python train.py --num_hidden_layers=11 --vocab_size=19531 --bias="all" --init="normal" --init_std_qkv=0.0309 --optimizer="muon" --beta1=0.95 --weight_decay=0.21 --schedule="wsd" --decay_fraction=0.655 --batch_tokens=131072 --max_seq_len=512 --max_steps=3362
MLP neurons of a small language model. Each row is named by its layer, matrix (up: input weights) and neuron, and shows model dimensions 96-191. Each number is 50 + 12 x the weight over its row's rms, rounded and kept within 0 to 99.
Before each neuron's rows, "fires after" lists the tokens most often just before its 100 highest values on Wikipedia text that the model never trained on. A number after a token or word is its count.

fires after: "\n" 38, " the" 19, "The" 7
L5.up1504:47 60 51 60 43 49 63 64 52 43 47 49 39 52 44 44 40 57 36 67 49 49 66 47 36 75 58 33 44 52 58 52 45 56 50 49 72 50 53 47 41 44 71 64 52 44 36 56 45 63 66 37 41 52 35 43 73 57 63 37 37 65 48 50 68 49 51 52 47 55 25 51 48 72 36 56 38 44 34 59 23 43 63 46 45 23 45 46 29 43 56 69 64 22 46 33

fires after: "|" 64, " |" 5, " place," 4, "\n" 4
L5.up723:41 57 40 45 90 51 34 46 54 56 33 55 51 38 50 32 35 51 35 48 54 85 57 52 56 40 50 59 51 49 36 56 37 64 53 31 36 43 57 52 68 43 52 65 45 53 11 54 39 58 50 47 23 62 51 50 55 51 48 37 58 55 42 47 62 49 54 59 40 94 34 32 56 48 55 48 43 35 42 67 44 65 52 32 60 80 43 43 33 44 42 47 42 50 70 66

fires after: " |" 61, "|" 15
L5.up1003:41 32 46 64 52 33 42 68 29 58 58 01 62 76 57 32 31 56 50 53 45 48 43 52 50 42 44 45 59 58 29 16 83 49 55 20 62 46 54 67 51 50 65 50 66 53 50 46 59 36 69 61 50 38 40 31 36 41 84 58 40 53 44 57 59 51 47 60 54 56 47 32 41 45 45 60 76 55 68 49 58 41 37 64 47 60 40 53 67 61 36 61 51 62 54 52

fires after: "\n" 32, "|" 9, " of" 9
L7.up1874:57 58 51 49 72 53 43 38 61 27 49 47 64 36 71 60 44 48 39 67 46 26 39 61 49 46 51 54 56 41 48 55 61 32 29 53 39 63 56 51 59 52 43 45 58 57 41 43 54 30 42 50 48 47 42 56 37 42 46 22 59 65 34 50 46 70 44 51 43 51 40 47 43 46 43 46 54 76 58 59 68 39 44 57 26 50 49 71 75 49 47 49 54 62 35 65

fires after: " the" 33, " of" 8, " The" 7, "The" 7, " gave" 6
L5.up832:65 78 64 45 72 73 47 57 42 44 56 55 42 46 50 42 78 70 47 42 40 56 68 56 35 36 61 57 23 49 51 54 55 35 40 46 32 44 43 40 42 54 44 51 62 37 55 53 51 62 51 58 42 58 34 60 56 68 56 64 47 37 26 56 51 47 39 63 43 37 67 61 43 44 37 41 73 59 49 67 65 40 49 49 78 37 58 43 53 33 30 63 74 50 47 41

fires after: "\n" 27, "===" 9, " ===" 8, " in" 6, "==" 5
L7.up1640:47 68 40 37 49 51 61 22 42 44 41 56 47 38 52 57 43 51 39 48 41 69 58 51 71 39 30 74 54 40 52 43 36 50 73 47 53 59 26 46 47 69 44 76 53 55 45 43 23 74 56 50 53 87 78 46 70 49 43 44 62 31 37 31 50 43 57 48 49 41 39 48 61 69 52 48 35 53 39 41 66 51 50 49 55 67 67 56 38 71 32 53 33 62 63 60

fires after: " |" 38, " of" 6, " Z" 5, " Q" 5, "-" 4, " J" 4
L7.up744:30 50 33 44 43 57 46 65 45 24 38 35 69 50 48 46 41 49 53 46 49 58 40 37 61 30 34 60 55 69 44 51 55 28 46 33 61 44 19 41 52 64 58 50 64 59 71 45 50 75 59 34 48 42 57 42 42 52 70 54 46 48 31 51 61 31 32 60 42 44 45 32 63 25 70 42 59 48 73 54 81 63 39 44 34 58 49 57 61 57 65 54 28 41 50 55

fires after: " |" 34, "-" 23, "|" 14, " Count" 4
L5.up2223:67 29 67 18 67 47 50 47 60 53 44 51 76 52 54 29 53 49 33 46 54 53 56 29 51 71 58 54 35 42 43 37 47 42 50 50 35 54 32 44 46 39 57 42 41 64 34 59 38 37 53 47 50 79 21 76 50 39 33 56 46 52 43 72 48 49 49 44 40 53 38 70 40 44 32 44 53 60 62 50 53 56 38 50 68 40 39 40 44 35 37 52 41 56 66 67

fires after: "\n" 55
L5.up809:17 26 68 47 55 72 65 55 47 69 63 54 45 53 57 64 54 48 09 60 48 41 63 57 44 56 49 43 34 55 41 61 60 34 69 85 46 46 45 45 56 39 65 38 38 47 35 57 46 52 59 48 59 46 64 49 53 40 64 62 51 59 36 71 32 62 18 82 48 40 45 61 38 51 22 45 51 52 56 53 50 23 37 48 62 47 50 57 50 40 64 69 53 69 59 60

fires after: " by" 20, " in" 16, " of" 10, " for" 7, " on" 5
L5.up62:40 25 46 56 47 37 50 47 52 64 72 54 35 47 32 56 58 55 56 65 51 53 58 61 39 30 46 59 47 54 39 59 56 45 39 51 29 61 73 45 54 64 58 62 52 55 79 44 36 44 44 62 49 67 73 55 66 57 39 65 73 50 45 78 48 45 58 45 42 43 60 47 55 56 21 62 30 66 56 30 67 35 38 69 50 43 30 66 42 45 26 52 39 37 49 59

fires after: "\n" 56
L7.up1074:52 43 42 38 48 70 62 48 36 56 58 74 39 42 37 39 30 85 64 75 63 53 62 63 48 42 59 65 49 47 47 42 39 26 44 68 40 67 56 58 58 47 41 54 23 28 50 65 33 42 33 58 37 32 25 66 52 64 34 44 59 51 39 60 49 66 23 68 61 60 53 31 46 49 52 47 62 51 73 54 63 52 53 73 56 27 21 64 52 55 57 53 57 59 35 59

fires after: " on" 38, "On" 14, " On" 11, " Released:" 6, " (born" 5, " |" 4
L7.up2232:59 63 49 35 21 38 68 36 47 60 53 63 53 33 40 37 57 58 60 57 31 59 63 54 53 62 47 71 45 54 62 43 50 31 40 47 60 54 61 44 39 32 58 47 35 54 33 40 52 45 49 54 42 45 72 56 35 47 77 55 41 52 52 40 33 48 52 58 53 40 59 45 55 32 47 45 61 33 47 45 63 45 51 68 53 34 43 55 75 31 37 60 39 41 41 40

fires after: " f" 23, " F" 20, " G" 7, " l" 4
L7.up127:59 51 42 46 55 38 33 74 47 35 38 58 62 40 29 56 39 59 29 55 31 41 50 32 71 41 44 43 58 53 45 63 44 66 40 66 56 75 53 69 55 50 51 44 41 54 48 43 44 48 68 58 48 46 67 40 44 49 38 66 53 41 52 66 72 33 36 52 48 46 65 44 20 59 55 57 46 48 42 39 42 23 33 32 57 64 67 36 47 39 50 43 56 63 68 50

fires after: "|" 38, " on" 12, "\n" 11, "On" 6, " |" 5, " the" 5
L7.up690:66 45 29 49 45 58 55 61 40 55 58 27 55 45 33 52 46 47 51 42 31 63 42 48 41 17 45 62 23 70 50 38 42 44 64 33 47 54 52 54 58 37 43 44 54 53 50 38 51 38 47 31 51 52 52 43 48 42 51 55 47 45 58 76 43 64 58 64 21 71 67 24 52 28 55 45 67 51 61 56 55 51 51 67 59 61 68 29 56 49 67 59 53 44 55 73

fires after: " on" 36, " in" 10, " On" 6, " to" 4, " than" 4
L7.up1229:56 45 34 54 53 64 45 41 54 50 54 35 38 38 49 50 68 41 54 53 38 42 50 59 60 37 38 68 38 72 45 48 42 59 34 57 50 47 80 36 48 60 56 64 48 42 30 39 51 56 73 49 60 40 50 59 45 59 52 45 63 33 60 49 59 48 36 47 32 56 72 55 76 50 54 61 41 57 74 58 39 56 44 48 39 55 38 45 62 32 41 62 43 43 65 48

fires after: "\n" 21, " \"" 18, " (" 12, " '" 8, "," 6
L5.up1486:66 43 68 71 45 28 39 30 49 55 52 36 73 51 61 52 52 60 13 56 35 64 44 62 56 57 54 37 52 42 57 40 46 70 43 48 53 59 51 62 54 59 51 46 57 42 35 49 39 58 62 71 39 34 62 85 49 41 72 56 30 48 26 43 35 52 48 52 47 45 60 53 52 37 75 57 60 47 35 38 66 66 56 49 34 42 47 53 39 54 40 32 72 46 65 45

fires after: " the" 26, " 0" 17, " 5" 7, " 2" 7, " 4" 7
L7.up524:60 45 48 54 46 47 74 63 50 49 45 47 32 61 44 58 54 37 55 42 68 66 44 66 53 53 60 44 37 61 57 66 35 57 60 38 65 38 70 43 63 43 66 42 36 66 32 51 61 55 63 57 57 54 27 46 62 72 40 70 71 21 43 34 56 57 39 56 72 63 48 46 55 61 30 47 50 29 66 53 32 74 51 34 49 30 61 46 49 80 51 51 48 33 39 53

fires after: "\n" 42, "-" 9
L5.up570:42 46 56 53 50 67 36 42 40 65 36 48 52 60 22 47 63 53 38 70 54 34 35 34 45 62 61 55 43 44 39 71 34 49 80 58 45 53 46 62 58 51 80 79 56 51 58 56 32 36 31 41 38 38 58 60 52 45 29 60 42 45 29 49 65 66 42 43 53 53 64 30 31 37 41 46 86 30 72 53 57 48 48 55 52 41 28 59 60 50 57 55 62 36 40 55

fires after: " the" 25, " on" 12, "|" 9, " for" 9, " of" 8, " |" 7
L5.up1245:61 47 64 62 24 48 60 57 65 50 42 75 53 35 54 53 48 45 43 53 35 57 79 65 44 51 38 37 48 59 48 67 32 44 50 42 35 48 61 49 44 20 55 61 35 36 51 58 59 39 75 52 47 47 70 61 46 48 43 53 44 54 58 66 52 46 48 50 48 69 48 49 76 49 45 67 51 49 39 54 50 71 62 70 39 41 51 52 71 51 39 66 53 30 53 54

fires after: " G" 34, " f" 13, " g" 9, " F" 8, " c" 4
L5.up1660:61 53 62 39 44 49 41 38 59 26 41 54 65 37 52 64 38 42 58 65 45 43 38 61 52 41 43 55 62 42 62 24 29 47 58 63 52 71 63 44 59 21 69 47 63 50 47 63 46 29 59 53 49 55 51 36 63 56 27 47 66 54 39 41 53 52 19 51 30 47 50 62 43 51 74 56 60 49 35 53 69 36 54 34 60 43 25 23 59 54 41 55 49 49 43 54

fires after: " his" 29, " her" 8, "'s" 7, " the" 5, " cal" 5, " His" 4
L5.up1398:52 63 44 57 46 52 56 68 44 54 53 53 62 23 28 36 47 37 51 37 49 58 53 36 39 48 57 45 64 70 73 71 45 29 60 56 59 68 40 48 29 38 72 55 47 43 62 49 55 46 45 34 35 39 60 42 46 43 48 37 41 76 54 57 20 40 38 62 50 58 38 56 34 58 55 33 70 80 29 57 51 66 58 65 36 31 48 46 49 56 64 63 36 50 30 49

fires after: "\n" 34, " |" 33
L7.up908:50 33 30 60 61 38 48 43 60 56 44 46 63 48 54 66 67 58 42 42 48 53 45 67 42 50 58 44 47 53 49 51 47 57 42 36 48 51 32 73 54 56 58 58 63 47 30 58 43 49 50 35 43 40 26 58 49 54 24 53 30 46 51 44 69 50 43 48 35 52 35 56 68 36 70 43 51 42 61 55 44 48 58 75 42 44 41 55 54 63 34 41 57 29 28 33

fires after: "\n" 98
L5.up1970:70 52 47 65 31 39 53 32 67 54 19 41 65 50 56 76 57 45 45 59 41 61 66 60 48 41 71 67 45 61 35 65 31 65 49 32 43 41 61 44 49 35 64 58 55 47 40 40 34 52 66 47 57 44 39 49 55 30 48 47 37 62 40 75 39 36 50 64 42 54 44 58 57 35 72 58 62 47 48 48 56 69 59 49 47 65 46 38 28 63 47 43 66 40 56 50

fires after: " the" 36, " The" 27, "The" 27
L5.up990:58 66 57 38 55 53 76 56 45 33 32 32 52 51 65 56 42 68 63 42 28 68 50 38 32 37 42 25 51 53 42 45 49 29 25 45 47 46 43 40 38 46 53 62 57 70 54 38 47 35 74 51 29 39 57 31 29 50 48 64 56 36 41 64 36 41 41 50 44 46 58 54 33 49 72 32 68 85 56 56 44 41 56 50 44 37 56 34 65 49 39 38 50 26 47 37

fires after: "\n" 54, " was" 13
L5.up1975:39 49 47 15 58 51 47 34 54 52 43 68 51 50 52 85 53 62 25 44 43 26 41 36 43 41 67 56 28 46 44 51 30 65 52 45 42 52 49 59 44 47 51 66 58 46 57 40 41 44 68 51 41 62 37 56 43 45 40 56 58 60 39 57 52 57 46 57 40 44 49 46 46 36 39 72 49 42 23 55 38 39 47 76 38 54 54 54 45 64 53 47 41 59 71 40

fires after: "\n" 62
L7.up1259:62 56 50 42 41 54 48 71 60 44 45 58 53 41 69 64 61 35 37 50 30 50 48 65 42 62 52 40 37 55 57 48 47 68 50 55 33 55 50 73 60 46 56 48 45 48 49 42 55 54 58 42 61 52 49 72 50 32 60 64 44 59 38 51 31 50 46 76 23 40 54 49 24 39 68 69 38 22 54 65 60 44 50 54 34 53 42 51 54 74 49 47 42 54 34 58

fires after: "|" 40, " |" 11, " Party" 6, " proport" 4
L7.up230:36 54 78 38 47 48 33 41 55 47 55 30 53 41 31 48 84 46 58 55 28 40 58 58 36 57 46 32 50 37 39 56 55 48 50 33 48 64 47 49 63 24 49 46 51 38 45 62 54 30 59 54 38 65 54 61 54 48 63 59 48 63 32 54 62 25 44 45 69 68 24 44 40 49 48 51 54 35 48 51 50 55 56 49 57 56 49 43 26 58 42 61 56 18 78 51

fires after: "\n" 45, "-" 16, "|" 6, " of" 4
L5.up813:44 34 58 37 43 32 43 46 50 25 39 51 28 48 54 64 70 50 60 64 43 52 67 66 50 45 61 43 49 59 47 34 31 74 38 54 51 42 58 64 46 41 60 54 36 49 50 81 56 49 70 53 57 58 25 40 60 57 56 43 40 56 56 54 40 47 46 63 44 63 61 56 49 30 48 58 21 49 56 62 74 51 42 63 06 42 36 54 49 43 57 71 53 19 40 61